Part of a small language model's weights.
Size: 13 layers, MLP 5376 GELU, vocabulary 50257.
Training: a variant of Adam for these matrices, 762M tokens.
MLP neurons of a small language model. Each row is named by its layer, matrix (up: input weights; down: output weights) and neuron, and shows model dimensions 32-159. Each number is 200 + 20 x the weight over its row's rms, rounded and kept within 0 to 999.
After each neuron's rows, "fires after" lists the tokens most often just before its 100 highest values on Wikipedia text that the model never trained on.

L7.up1307,189,198,172,225,205,216,186,226,204,175,195,183,214,173,194,212,219,193,219,198,185,231,223,202,208,207,228,204,233,199,178,190,199,246,225,228,201,191,209,202,177,218,191,203,205,220,198,186,212,203,193,206,236,170,183,169,173,198,195,236,170,188,204,221,234,171,223,184,220,215,197,209,212,165,213,187,207,181,213,214,177,168,182,225,214,168,217,204,213,208,194,214,192,200,199,218,202,185,214,174,229,217,202,182,199,198,201,224,201,178,189,188,209,201,176,174,197,212,179,210,213,199,194,223,190,173,189,206
L7.down1307,203,225,207,176,218,182,191,203,217,211,236,189,197,211,202,186,199,224,207,199,195,201,206,219,202,197,233,191,208,221,226,191,207,199,221,203,213,218,216,191,197,234,192,186,177,198,176,192,216,230,182,200,171,217,182,245,198,230,187,178,210,221,208,192,172,224,185,253,228,148,205,195,194,171,185,209,220,160,194,214,182,201,217,164,208,239,188,178,190,177,189,205,190,190,214,226,222,171,205,191,239,184,238,181,222,215,173,239,182,195,184,198,206,214,241,213,199,189,206,204,220,235,209,201,227,193,195,200
fires after: "4", "2", "6", "3", "1"

L7.up4169,174,189,204,230,215,192,182,232,230,202,181,195,221,205,213,244,220,226,168,207,177,192,205,192,192,212,216,150,211,196,218,169,241,192,193,191,218,242,204,209,187,193,189,229,192,226,198,187,210,230,186,201,224,198,190,216,186,208,248,209,200,199,182,218,190,205,201,179,231,201,190,213,222,191,216,222,185,213,221,183,215,204,232,235,209,213,173,204,206,166,190,199,201,205,209,184,207,229,183,194,216,232,205,203,186,170,278,229,198,205,230,184,205,190,223,196,205,206,189,201,196,207,203,220,211,155,221,214
L7.down4169,198,209,169,198,214,189,217,237,207,183,206,200,232,168,193,188,212,209,188,184,211,183,238,235,202,193,168,177,207,186,222,196,181,229,200,246,180,176,207,192,217,211,205,202,199,213,148,201,191,191,218,182,179,215,229,192,165,178,202,235,224,197,186,181,209,225,199,202,174,169,208,174,206,180,187,201,212,165,188,240,219,178,211,186,193,207,211,206,197,162,180,199,220,231,194,199,240,185,213,203,187,206,227,189,186,167,192,227,205,224,205,193,218,180,216,221,174,203,183,214,210,202,189,179,233,222,216,180
fires after: "1", "0", "2", "3", " go"

L7.up4099,200,175,195,157,209,183,150,201,215,182,200,207,209,212,218,210,213,238,204,227,178,193,175,221,201,195,233,191,212,224,200,229,217,187,199,219,198,176,176,212,199,208,235,218,191,204,189,200,193,194,155,150,211,160,161,188,185,180,190,229,234,179,149,198,187,196,207,175,171,229,217,171,200,181,199,221,212,202,194,204,202,216,220,197,211,196,191,230,192,207,202,178,199,203,202,177,175,193,212,223,178,173,194,184,201,186,202,186,225,205,216,183,184,224,184,172,222,213,199,188,195,235,197,207,232,237,230,148
L7.down4099,203,180,195,174,211,214,198,218,215,205,191,184,166,171,207,200,199,233,192,249,224,173,227,181,199,237,178,183,182,194,221,200,178,196,199,212,187,200,159,189,205,202,199,197,234,191,223,213,203,165,192,212,199,189,184,228,214,177,197,175,200,204,192,205,206,178,254,189,190,184,226,183,207,201,192,176,235,207,198,181,194,190,171,174,195,165,185,259,184,223,190,186,208,210,196,179,212,159,201,221,224,215,227,187,216,203,245,186,190,199,232,224,199,180,174,188,187,182,201,197,197,182,190,219,235,227,192,183
fires after: " the", " |", ".", "The", ",", " The"

L7.up2540,179,227,193,233,156,167,191,213,204,170,213,204,203,187,198,238,203,236,229,220,190,187,212,189,193,218,215,223,210,169,187,172,219,215,217,218,210,196,185,241,206,196,242,206,212,191,218,199,176,213,168,199,205,209,222,151,200,203,183,203,196,187,188,176,219,226,210,216,231,223,148,239,211,179,224,192,208,185,214,184,167,204,206,211,204,184,203,229,186,208,228,199,180,219,202,189,217,178,211,207,183,192,199,224,223,171,213,213,206,218,223,214,216,218,190,184,172,178,239,207,171,188,197,177,227,201,224,190
L7.down2540,169,194,193,170,202,170,234,195,215,213,174,199,199,181,209,220,197,208,193,246,219,238,164,193,201,187,211,200,191,200,221,232,172,192,200,194,192,173,238,204,196,227,168,188,180,176,173,171,199,189,177,184,234,199,187,174,188,225,181,214,225,200,196,174,183,178,201,211,238,172,210,170,193,233,220,227,223,168,213,177,196,211,203,198,186,218,189,235,232,218,230,151,199,247,249,179,174,224,186,192,219,204,218,211,185,199,166,160,224,236,232,231,186,183,154,188,225,210,153,217,197,179,216,163,203,189,149,230
fires after: " in", " the", " St", " on"

L7.up3684,218,231,189,225,188,175,150,158,218,186,185,245,219,179,198,188,179,217,197,191,168,185,203,216,191,167,173,164,185,193,202,233,212,179,224,150,201,216,173,217,206,192,204,205,217,217,232,199,211,186,190,211,215,162,223,186,183,202,200,215,174,156,169,209,171,189,224,207,208,223,210,199,204,194,199,195,180,191,199,202,195,176,200,182,253,200,215,212,202,227,199,208,203,204,244,191,183,218,188,207,201,169,188,162,172,193,196,182,207,237,191,220,218,209,170,187,216,165,237,194,160,201,226,207,196,230,202,214
L7.down3684,193,191,183,185,186,174,198,211,231,171,177,200,166,223,190,178,205,230,177,194,220,233,186,166,228,236,192,174,190,206,190,178,222,216,178,238,204,188,195,204,215,210,179,174,212,215,208,188,193,194,194,179,229,229,170,199,191,239,172,188,218,166,191,208,197,210,215,205,167,220,239,198,224,207,192,201,221,191,205,241,170,168,167,200,217,238,187,180,173,211,207,228,198,228,195,223,216,206,251,211,218,202,224,185,167,188,195,195,228,207,234,198,210,212,201,205,181,191,232,195,199,183,243,206,218,237,198,188
fires after: " the", " at", " a", " Women's", " University"

L7.up277,187,191,192,183,188,230,191,182,230,182,173,218,169,200,200,244,201,199,201,203,203,189,150,211,192,176,231,211,187,237,218,207,213,212,230,192,191,199,232,190,171,222,179,234,191,191,200,188,207,230,158,217,255,203,214,177,224,216,213,200,209,179,207,174,222,180,210,173,190,208,203,182,200,214,210,220,189,198,223,209,231,214,218,208,177,198,205,184,177,199,174,205,189,215,204,143,220,222,222,185,182,214,232,211,219,176,206,226,188,215,184,199,197,201,208,206,210,224,206,242,195,220,201,199,193,212,179,166
L7.down277,208,183,215,190,216,203,213,177,164,179,218,154,143,177,173,181,194,228,216,200,204,204,204,179,217,186,211,170,202,200,206,203,203,234,198,190,246,239,204,190,170,182,191,218,178,180,231,227,213,204,204,194,165,258,199,194,219,183,244,185,187,198,228,193,208,206,212,203,194,180,225,205,201,191,204,174,198,180,186,218,212,187,158,162,226,197,223,202,194,187,218,221,210,203,207,205,193,188,225,192,215,179,205,174,180,196,223,214,159,184,222,201,175,215,216,209,209,217,219,194,215,228,205,221,198,204,204,181
fires after: " ", "2", "4", " a", "3", ","

L7.up2405,201,182,170,211,208,198,189,176,163,193,227,204,216,181,212,190,171,189,225,217,218,202,205,214,158,208,196,225,213,183,170,199,226,155,197,184,202,171,227,163,207,215,193,176,185,185,183,171,219,184,193,231,206,169,195,173,224,217,167,210,169,209,204,254,175,202,190,232,208,166,229,187,208,183,222,189,172,179,189,186,211,208,220,217,171,223,224,200,189,233,217,229,182,215,209,216,207,182,204,190,200,188,239,200,182,227,184,215,203,229,219,222,211,229,181,240,211,181,214,218,203,251,201,218,207,195,199,207
L7.down2405,188,180,168,179,211,196,209,201,177,187,200,198,196,189,190,189,173,182,185,188,236,225,181,199,210,184,226,234,220,190,197,181,213,161,191,173,198,194,190,206,237,188,235,168,172,212,196,206,229,177,162,232,184,209,216,222,171,193,212,244,183,179,212,161,188,203,194,235,184,219,204,191,187,179,194,232,210,216,200,178,220,219,228,193,223,155,210,223,214,185,232,229,208,186,208,198,174,174,216,196,187,239,189,173,209,207,221,202,208,205,186,209,182,178,225,196,214,200,220,202,199,192,192,179,197,190,198,183
fires after: " ", "===", " (", "=="

L7.up3803,196,209,159,235,177,208,206,203,211,194,204,204,235,216,221,209,224,231,220,192,241,205,204,223,178,251,209,206,198,176,173,212,214,208,183,195,154,183,185,175,191,208,197,180,221,216,202,187,223,204,203,179,245,201,197,212,203,174,186,178,178,207,199,190,205,240,186,214,194,177,227,188,177,218,210,228,151,191,203,170,161,229,222,217,222,207,195,191,175,226,219,174,190,210,213,200,235,204,196,200,204,216,199,213,189,205,202,187,188,169,179,199,200,200,178,184,178,189,126,194,198,184,197,194,215,198,213,239
L7.down3803,223,195,196,180,189,198,173,220,219,217,185,176,211,197,184,209,213,220,199,197,172,210,206,208,201,244,160,208,182,195,203,196,204,205,180,189,219,203,195,202,223,163,188,175,179,196,173,207,186,176,190,202,194,208,206,203,202,165,192,214,234,237,183,208,196,228,170,193,204,213,198,237,187,161,203,164,170,181,220,203,228,197,193,205,197,221,199,206,179,210,194,203,186,218,211,225,182,185,214,194,217,219,222,206,207,192,194,183,201,207,205,187,171,200,214,169,214,189,195,181,198,210,202,218,194,217,187,210
fires after: " and", " to", " or"

L7.up4153,211,197,200,218,209,174,190,199,183,211,140,190,183,211,202,184,195,193,203,197,154,232,178,205,187,210,226,175,188,198,181,235,228,228,200,192,206,163,177,208,174,227,234,203,184,221,209,207,190,180,210,173,194,212,175,187,214,196,192,186,212,209,179,171,160,186,215,190,227,224,180,185,207,183,201,213,175,200,208,183,198,208,209,204,213,196,197,212,211,207,181,180,194,190,226,208,178,217,185,212,255,201,185,195,165,195,202,218,205,206,195,165,237,221,176,207,211,210,173,221,210,177,218,190,171,203,200,207
L7.down4153,231,185,177,197,188,190,185,176,212,161,218,210,184,171,205,178,189,226,181,224,202,211,188,226,188,179,181,169,170,208,186,226,211,196,211,196,203,194,167,179,207,227,207,220,183,198,205,212,194,173,186,190,215,194,201,159,194,210,166,210,244,174,178,190,156,208,230,182,226,201,193,180,222,183,172,205,199,224,187,246,174,180,196,211,170,214,182,233,221,221,190,214,186,208,186,179,162,196,171,228,206,248,241,175,215,217,187,179,228,160,245,210,175,199,249,225,202,222,225,200,212,204,198,224,231,230,231,209
fires after: " the", "."

L7.up3147,191,195,177,217,198,171,220,193,169,184,187,215,210,194,190,181,219,241,214,213,211,163,190,137,202,219,221,194,178,185,169,184,257,164,213,170,249,212,182,204,200,202,250,202,187,207,211,160,212,190,202,228,191,192,203,188,214,216,164,167,156,180,180,188,235,189,224,207,220,220,195,211,219,199,207,218,217,198,203,220,208,248,183,188,203,229,192,215,214,192,203,208,225,188,200,185,178,209,201,202,217,194,197,190,167,182,191,219,205,212,204,209,201,212,195,222,197,168,229,177,172,173,208,200,194,208,203,201
L7.down3147,209,194,206,199,177,204,210,209,217,186,190,208,213,218,194,188,199,226,147,199,182,244,198,200,208,198,188,196,206,203,173,250,176,219,160,229,191,180,217,235,190,223,197,172,210,181,216,187,165,172,177,203,201,202,205,196,191,201,197,204,185,210,186,181,184,214,146,178,203,218,193,199,228,212,160,197,188,237,218,168,203,197,213,200,238,157,200,182,201,206,213,211,218,177,200,189,193,203,207,183,211,216,216,149,188,205,151,203,210,194,244,216,180,156,226,201,181,210,242,201,216,245,231,176,201,192,218,188
fires after: " the", " in", ","

L7.up5249,190,202,196,209,217,180,180,225,175,238,181,239,201,208,203,182,184,187,205,217,224,200,230,185,193,236,252,212,203,175,205,198,215,178,230,198,214,210,213,189,183,245,210,227,202,214,217,196,184,203,196,221,200,187,142,218,186,183,199,138,225,181,211,223,212,217,211,208,188,180,211,205,208,213,243,205,168,209,182,193,213,170,225,214,197,210,230,220,174,198,196,203,233,207,203,185,211,208,141,201,179,200,211,254,232,167,212,220,223,202,204,228,208,225,202,223,215,219,190,199,199,231,219,188,205,136,202,188
L7.down5249,182,199,181,199,185,214,207,209,235,189,198,173,144,181,183,212,155,174,189,202,188,192,197,182,238,193,215,191,180,225,214,206,198,195,177,171,220,195,207,208,184,176,207,153,180,180,203,205,214,211,211,192,206,218,201,213,200,131,191,206,176,223,225,214,188,209,230,211,215,212,227,196,194,200,205,198,212,190,208,202,220,192,179,209,191,202,183,226,190,190,236,194,189,219,208,209,200,198,222,199,187,201,216,203,179,239,204,188,204,223,205,208,187,183,196,156,220,214,185,206,150,180,182,166,229,183,223,206
fires after: " as", " by", " at", ").", " to", "\n"

L7.up4512,198,196,206,176,184,201,189,221,206,186,206,238,236,168,197,190,186,192,203,202,229,208,207,192,155,240,193,216,240,203,164,196,239,189,201,203,183,182,207,185,224,215,225,173,187,204,192,173,185,205,216,186,181,174,194,208,215,170,209,184,190,195,181,224,184,213,201,198,192,202,176,189,204,207,204,229,223,197,183,190,230,215,188,230,198,205,202,195,206,179,208,202,198,211,193,222,223,193,227,218,162,162,202,201,203,212,223,176,185,208,217,188,205,215,172,226,215,181,193,170,200,204,232,198,227,147,185,184
L7.down4512,202,198,210,183,163,193,215,182,206,193,159,213,218,164,205,231,219,172,214,223,198,240,125,176,222,227,209,201,194,201,246,195,229,215,181,210,188,234,236,199,191,196,220,198,166,198,182,177,149,188,182,186,205,157,241,213,185,222,224,225,167,241,188,221,185,219,220,213,184,215,185,213,193,212,237,170,211,204,166,188,222,184,203,237,231,187,186,247,198,186,218,209,223,218,191,215,200,203,240,220,216,166,219,209,194,265,213,179,226,193,191,197,197,242,223,173,208,213,228,233,233,243,220,204,207,201,179,226
fires after: " the", " States", ".", " |"

L7.up856,249,183,207,238,188,156,160,200,203,174,173,187,199,215,162,181,230,209,229,207,176,170,211,231,190,191,188,189,202,221,195,197,226,195,201,150,215,201,195,189,224,191,226,176,191,142,200,203,177,211,197,217,202,208,228,212,229,204,229,176,199,196,200,161,185,195,203,226,195,226,180,230,257,187,201,204,211,178,181,225,214,188,185,189,207,218,169,198,200,183,172,247,220,181,194,185,205,186,228,188,186,145,206,201,193,208,218,175,176,194,199,172,224,205,185,187,258,167,219,191,207,203,227,177,185,208,178,218
L7.down856,216,199,205,202,206,204,226,173,188,185,234,197,168,178,194,200,185,230,177,157,179,210,188,214,228,229,195,151,192,180,204,197,227,196,171,213,200,190,219,221,212,206,208,222,267,214,196,192,217,229,220,221,181,187,203,206,176,195,218,234,143,167,234,204,201,230,179,226,207,213,219,202,213,181,185,202,196,205,166,236,210,197,177,193,180,182,227,209,189,168,218,202,216,206,230,199,195,194,197,186,212,190,240,220,228,165,208,207,196,191,188,190,221,187,198,182,185,211,204,196,204,202,185,175,184,221,236,222
fires after: " the"

L7.up4967,221,192,202,193,208,190,211,174,204,201,198,227,191,203,186,196,206,241,191,193,180,231,215,192,175,229,206,178,208,181,195,230,240,189,205,177,206,213,185,202,206,196,196,202,221,196,204,191,206,180,207,198,207,215,196,217,167,201,192,177,202,231,179,200,193,199,216,220,179,181,217,221,201,218,210,209,227,182,173,194,217,210,247,240,222,201,218,185,206,230,221,184,154,195,226,228,190,200,195,210,219,192,172,191,202,184,205,167,164,227,189,217,221,211,195,218,215,200,211,155,196,191,200,196,216,195,189,205
L7.down4967,229,195,196,197,227,229,205,179,205,254,220,190,179,226,206,188,176,215,201,177,207,200,158,202,186,202,168,205,215,211,205,207,199,181,209,192,185,170,209,210,165,199,199,221,225,179,215,188,194,178,213,206,167,220,200,194,177,200,210,161,177,188,178,211,182,239,182,196,170,218,203,195,203,211,216,203,181,224,187,195,218,200,201,171,189,168,210,232,226,206,204,179,205,182,187,214,199,190,242,193,238,177,180,206,218,194,182,223,174,174,183,194,215,168,218,188,210,226,222,174,199,189,229,196,235,170,225,181
fires after: " |", " and", ",", "1", ";", " years"

L7.up2693,199,182,197,161,238,204,178,213,215,215,170,209,198,182,202,192,216,213,206,219,177,172,211,213,224,213,192,233,244,173,188,215,230,194,225,178,211,208,211,195,181,218,178,234,205,194,221,203,205,243,175,192,220,167,202,229,206,196,200,194,210,216,196,199,200,179,219,202,210,194,206,166,220,178,180,197,236,234,222,190,203,210,201,186,170,200,216,219,199,197,221,193,219,212,211,158,175,220,193,220,246,175,227,188,185,184,220,194,169,223,260,190,160,219,215,152,207,196,190,192,228,192,203,189,202,208,225,216
L7.down2693,188,200,222,183,200,228,229,213,224,192,182,201,195,180,221,212,184,187,218,185,225,162,212,191,202,222,213,197,203,203,190,179,203,215,204,178,177,197,214,198,220,175,211,196,204,196,204,152,215,193,207,227,211,240,203,226,197,196,173,201,222,232,221,198,239,174,226,209,197,199,177,187,217,183,217,214,181,211,227,208,197,208,163,195,178,201,184,202,222,213,201,204,207,196,178,206,166,217,194,219,214,193,173,199,209,176,224,208,210,258,233,231,201,191,185,167,182,205,199,200,204,169,196,232,220,226,177,184
fires after: " the", ",", " was", " is", " became", " |"

L7.up999,225,233,163,180,199,204,203,182,196,210,181,227,187,210,232,186,192,197,200,207,183,214,219,207,177,192,217,169,238,186,196,182,183,223,209,199,140,207,203,200,208,196,257,201,214,210,215,181,218,209,169,179,210,167,217,206,193,210,171,201,191,222,218,230,175,202,221,191,199,181,213,186,221,188,215,196,178,187,188,166,208,180,219,168,217,201,179,226,180,214,166,212,185,208,174,241,183,187,176,131,193,168,231,163,193,202,200,209,180,227,200,213,206,202,198,225,203,189,218,216,175,259,221,254,183,193,192,188
L7.down999,168,218,193,171,225,223,222,190,175,215,187,165,203,179,205,192,189,225,209,205,258,211,206,176,217,211,222,195,186,180,206,172,204,206,171,204,198,195,211,184,224,198,206,207,223,195,162,215,189,206,215,250,164,227,204,206,204,200,220,195,221,188,193,214,206,184,202,257,193,204,205,210,219,206,176,195,190,209,176,221,218,211,196,192,214,203,173,193,228,203,185,232,222,191,167,206,185,215,211,212,220,223,208,226,214,221,221,179,207,210,235,181,169,225,173,188,195,215,220,219,203,158,195,172,203,209,190,198
fires after: " ", " (", " |", " =\n\n"

L7.up3867,210,219,219,172,171,188,200,182,201,184,215,208,236,188,208,221,242,172,201,190,207,217,226,177,223,187,213,180,191,238,217,211,209,205,206,225,200,172,196,228,228,205,200,216,184,202,245,203,164,182,196,158,231,182,219,203,229,182,199,211,159,191,176,205,208,221,229,182,243,214,207,216,208,177,221,198,202,182,213,163,197,188,198,187,177,229,232,194,209,225,171,239,216,195,217,225,221,198,228,222,177,181,203,184,183,183,225,219,209,198,198,205,194,247,216,223,170,209,198,231,211,169,231,247,191,212,204,238
L7.down3867,165,163,180,187,149,188,187,214,200,189,199,185,163,222,207,236,174,184,206,161,213,207,219,208,222,191,209,195,194,214,212,181,204,215,228,206,179,205,221,219,184,213,234,164,213,193,208,192,225,199,188,215,198,189,181,189,210,198,193,213,207,204,240,196,191,159,170,249,191,207,220,220,176,235,183,180,183,201,217,232,214,188,212,200,170,180,208,212,218,166,207,205,206,243,208,192,201,214,199,224,205,231,217,245,195,195,213,199,193,199,242,180,207,200,194,214,184,226,183,193,211,156,189,203,190,206,213,212
fires after: " a", " an", " cultural"

L7.up385,195,188,180,205,229,134,217,246,206,180,198,244,191,166,175,267,220,176,191,209,181,175,219,171,208,233,162,193,217,224,206,162,198,190,212,203,180,211,204,197,189,211,224,199,169,198,230,194,200,211,199,191,206,170,167,216,225,213,190,186,212,206,177,193,187,211,197,234,197,166,255,211,206,225,176,193,184,166,158,169,217,202,188,208,165,220,176,204,222,175,194,192,225,206,212,198,213,170,197,205,224,225,204,233,232,208,218,197,177,206,176,203,204,210,170,221,199,200,222,166,208,192,213,220,189,183,211,204
L7.down385,174,226,218,204,152,233,196,207,206,211,198,216,201,177,185,223,226,150,186,197,175,220,189,209,201,167,210,166,218,208,197,182,195,202,192,213,225,220,176,209,193,209,262,175,182,206,194,218,179,239,224,187,217,203,224,225,204,167,224,203,188,190,229,206,223,238,234,203,204,209,217,224,221,209,217,200,195,175,183,182,204,203,195,176,206,180,181,203,203,160,202,170,174,214,189,194,182,192,212,190,185,189,180,216,164,230,218,198,193,214,196,214,224,210,204,179,212,205,242,190,189,218,213,170,264,192,219,201
fires after: " |", ").", " /"

L7.up1196,183,229,182,208,204,174,195,193,186,188,180,198,197,179,175,169,233,193,219,210,183,189,190,198,191,219,170,201,186,223,202,185,205,201,187,206,189,197,211,181,196,226,229,199,186,211,205,212,164,222,205,190,200,207,208,215,188,209,188,187,175,197,198,179,181,200,220,218,206,203,212,192,184,191,174,190,209,195,203,190,186,207,215,182,188,235,216,203,232,190,186,177,184,183,175,194,216,163,190,211,177,167,203,190,220,234,172,182,211,227,173,196,222,181,207,228,243,211,222,210,201,217,244,197,179,219,209,186
L7.down1196,187,212,198,201,165,176,202,211,214,207,191,170,203,199,174,193,187,213,219,186,184,224,196,211,203,227,195,185,217,209,220,181,172,181,173,178,224,211,221,204,218,195,227,211,205,213,207,194,200,219,202,189,216,187,199,225,215,208,192,177,187,214,224,228,233,215,217,198,217,193,189,181,192,179,163,182,164,220,199,215,202,187,168,178,208,223,211,214,168,198,229,180,202,219,186,233,184,197,184,192,228,209,216,207,218,203,188,209,238,164,227,195,225,215,213,193,181,208,214,197,216,205,218,185,200,205,227,230
fires after: " the", "The", " The"

L7.up530,194,242,231,204,204,230,215,214,220,205,208,216,226,204,202,208,198,194,204,245,239,204,208,198,128,198,171,223,207,186,215,211,213,189,201,206,148,210,210,190,194,214,212,207,190,208,199,175,218,193,178,186,170,181,190,186,242,199,190,154,208,209,221,217,204,217,198,192,226,212,205,214,202,240,208,203,187,203,216,200,211,181,203,208,208,202,198,235,218,233,191,144,193,166,238,187,215,220,184,183,162,220,196,189,180,189,200,191,208,183,203,227,188,240,187,216,230,191,194,177,212,219,224,204,223,205,208,218
L7.down530,202,197,230,219,182,198,224,194,178,226,197,205,204,206,177,167,206,191,235,199,209,201,218,202,216,156,191,216,238,186,225,201,234,188,199,210,200,197,221,158,184,213,205,239,206,195,165,210,199,175,215,214,201,211,225,170,176,188,213,211,209,201,219,213,193,214,173,214,204,203,183,170,175,190,238,170,165,223,260,190,217,188,199,225,194,162,216,207,206,181,215,183,172,202,187,165,239,177,199,210,183,202,163,210,176,206,218,186,229,187,235,227,180,205,226,233,192,234,218,200,218,214,237,192,175,183,201,175
fires after: " |", " %", " Votes", " Length"

L7.up3106,219,200,199,209,205,162,200,231,198,163,203,231,247,201,229,219,180,200,214,209,197,204,218,156,209,176,192,188,203,188,183,188,231,201,189,142,156,212,191,254,207,206,195,186,181,185,215,198,240,227,191,153,244,171,225,185,207,174,207,184,203,219,205,185,215,214,213,217,272,206,218,213,208,220,221,185,201,176,207,198,201,200,196,213,197,227,215,197,190,176,196,226,200,154,173,210,241,215,212,206,186,217,196,185,191,226,216,194,189,237,193,196,191,230,211,207,196,224,197,239,204,183,168,215,201,187,201,223
L7.down3106,218,213,193,179,201,227,192,199,174,213,194,212,220,195,173,205,219,192,203,185,198,196,206,219,198,186,174,212,224,173,235,202,183,235,189,199,199,187,172,241,193,156,232,213,190,170,191,204,224,192,155,248,165,240,154,185,198,249,198,165,191,163,233,212,206,161,193,195,213,211,204,162,196,220,196,207,198,214,188,200,190,215,223,210,196,173,217,222,219,196,210,214,176,224,202,202,244,217,164,204,175,197,184,177,218,213,171,208,219,207,210,198,225,216,205,236,207,229,209,182,197,207,181,197,182,181,208,223
fires after: " was", " /", " a", " is", " an"

L7.up1194,206,188,194,194,239,186,205,213,196,164,198,210,224,202,206,218,208,228,207,197,206,132,172,198,205,214,224,169,254,167,172,206,199,154,194,211,198,185,172,224,223,207,201,171,173,215,194,163,200,217,203,199,233,190,200,226,182,189,214,187,195,179,195,193,232,209,201,152,232,187,224,176,180,179,219,226,205,201,216,197,213,198,199,234,175,189,187,213,176,193,172,235,200,220,209,204,207,188,177,207,207,185,202,201,205,219,196,188,196,204,223,211,203,248,221,187,184,228,208,192,180,253,225,199,207,207,195,206
L7.down1194,195,178,204,163,203,224,216,205,188,200,210,213,184,178,159,205,219,210,195,200,216,217,193,196,219,199,215,221,209,187,196,219,224,204,202,228,206,187,199,203,181,226,164,205,170,192,185,213,198,165,200,223,185,178,214,230,200,160,194,206,213,221,198,250,209,249,227,199,203,194,255,195,219,166,189,234,204,200,218,206,180,181,177,182,216,161,196,204,179,205,201,186,209,166,212,252,198,180,211,189,194,221,202,168,181,202,166,197,241,188,179,220,190,184,150,202,211,224,220,212,232,220,204,169,208,209,215,205
fires after: " ", ",", " October", " September", " November", " December"

L7.up501,182,200,195,202,202,151,214,201,143,215,210,225,174,206,216,174,205,204,183,192,204,158,140,200,170,212,168,194,194,204,179,191,193,192,209,178,220,179,197,230,205,195,206,175,208,200,218,173,167,225,202,205,191,222,228,247,184,195,211,186,191,164,184,221,174,177,182,174,185,193,190,212,221,196,207,204,205,234,178,189,224,177,216,202,185,201,222,200,196,181,176,203,210,151,197,208,196,195,191,226,192,187,198,169,192,217,194,209,171,208,197,207,194,209,181,183,217,213,210,231,230,229,241,210,175,187,192,195
L7.down501,182,231,201,199,212,214,213,225,212,187,233,174,157,199,203,200,246,213,214,179,221,211,213,220,209,195,171,213,220,164,224,207,207,191,181,177,229,191,212,239,194,159,182,166,193,204,220,222,229,242,185,203,173,204,232,142,185,192,222,199,160,177,180,222,211,214,205,227,212,211,200,175,211,183,181,182,167,234,188,220,224,186,199,169,214,210,209,266,232,205,222,193,174,203,158,213,168,198,198,181,201,207,193,180,193,221,202,199,200,201,217,219,222,240,225,187,178,205,222,187,174,191,196,188,214,199,173,228
fires after: " the", " of", " and", ",", " that", " The"

L7.up4687,190,195,200,208,194,208,205,183,221,187,163,192,177,252,191,211,216,254,193,208,207,210,189,206,174,222,191,194,177,181,197,214,227,216,175,206,175,201,218,189,192,201,220,172,213,234,203,209,215,193,185,168,190,202,200,207,173,237,183,166,230,194,242,189,151,197,199,170,234,234,214,208,181,193,191,210,182,194,183,215,204,191,217,227,202,178,185,196,207,221,203,188,184,211,185,211,222,216,230,190,190,196,178,236,197,240,208,193,217,204,162,194,195,223,191,176,201,213,174,188,194,172,207,208,192,207,216,189
L7.down4687,209,191,171,166,190,210,161,170,203,164,218,219,263,183,193,181,186,205,189,215,230,162,207,195,207,207,195,212,205,184,231,181,210,226,198,234,203,175,186,207,220,167,214,181,178,205,194,203,198,218,201,202,217,200,188,208,226,166,245,153,183,220,166,210,213,213,169,204,222,210,207,198,227,206,208,198,163,212,187,190,203,184,188,230,165,173,200,213,182,180,200,206,205,187,258,185,212,233,220,213,205,192,226,200,215,164,191,198,232,226,208,208,172,199,220,248,190,169,234,218,179,183,203,166,197,193,218,216
fires after: " and", " as", " to", " but", "8"

L7.up3818,201,230,214,212,217,182,198,225,183,229,145,221,208,214,234,237,208,203,197,204,175,198,220,212,202,204,205,199,191,213,182,220,239,189,151,195,193,228,196,188,130,190,220,211,152,198,217,199,238,196,200,198,209,168,173,177,233,210,224,197,226,222,199,224,196,200,194,219,187,182,201,207,225,198,192,163,206,203,185,217,179,165,227,187,209,203,196,231,186,235,203,176,171,179,220,179,192,199,165,185,214,195,214,199,202,206,224,188,228,212,205,172,185,225,205,195,221,159,174,212,201,229,221,186,180,213,234,239
L7.down3818,208,172,190,217,191,207,200,227,215,207,182,199,237,210,215,184,213,230,195,188,198,212,172,169,197,225,181,205,199,198,226,188,191,201,189,182,225,178,221,224,207,202,167,176,203,180,186,210,191,225,218,211,207,166,207,198,197,228,191,220,224,179,188,220,199,177,199,208,219,183,212,192,220,189,202,200,192,237,208,215,183,234,191,209,198,185,191,165,166,217,191,204,171,227,222,199,206,181,191,200,198,235,204,244,193,202,206,169,208,194,209,195,226,199,186,213,212,166,211,208,179,189,194,165,168,221,208,199
fires after: " |", " Votes", " Set", "-yard", " –"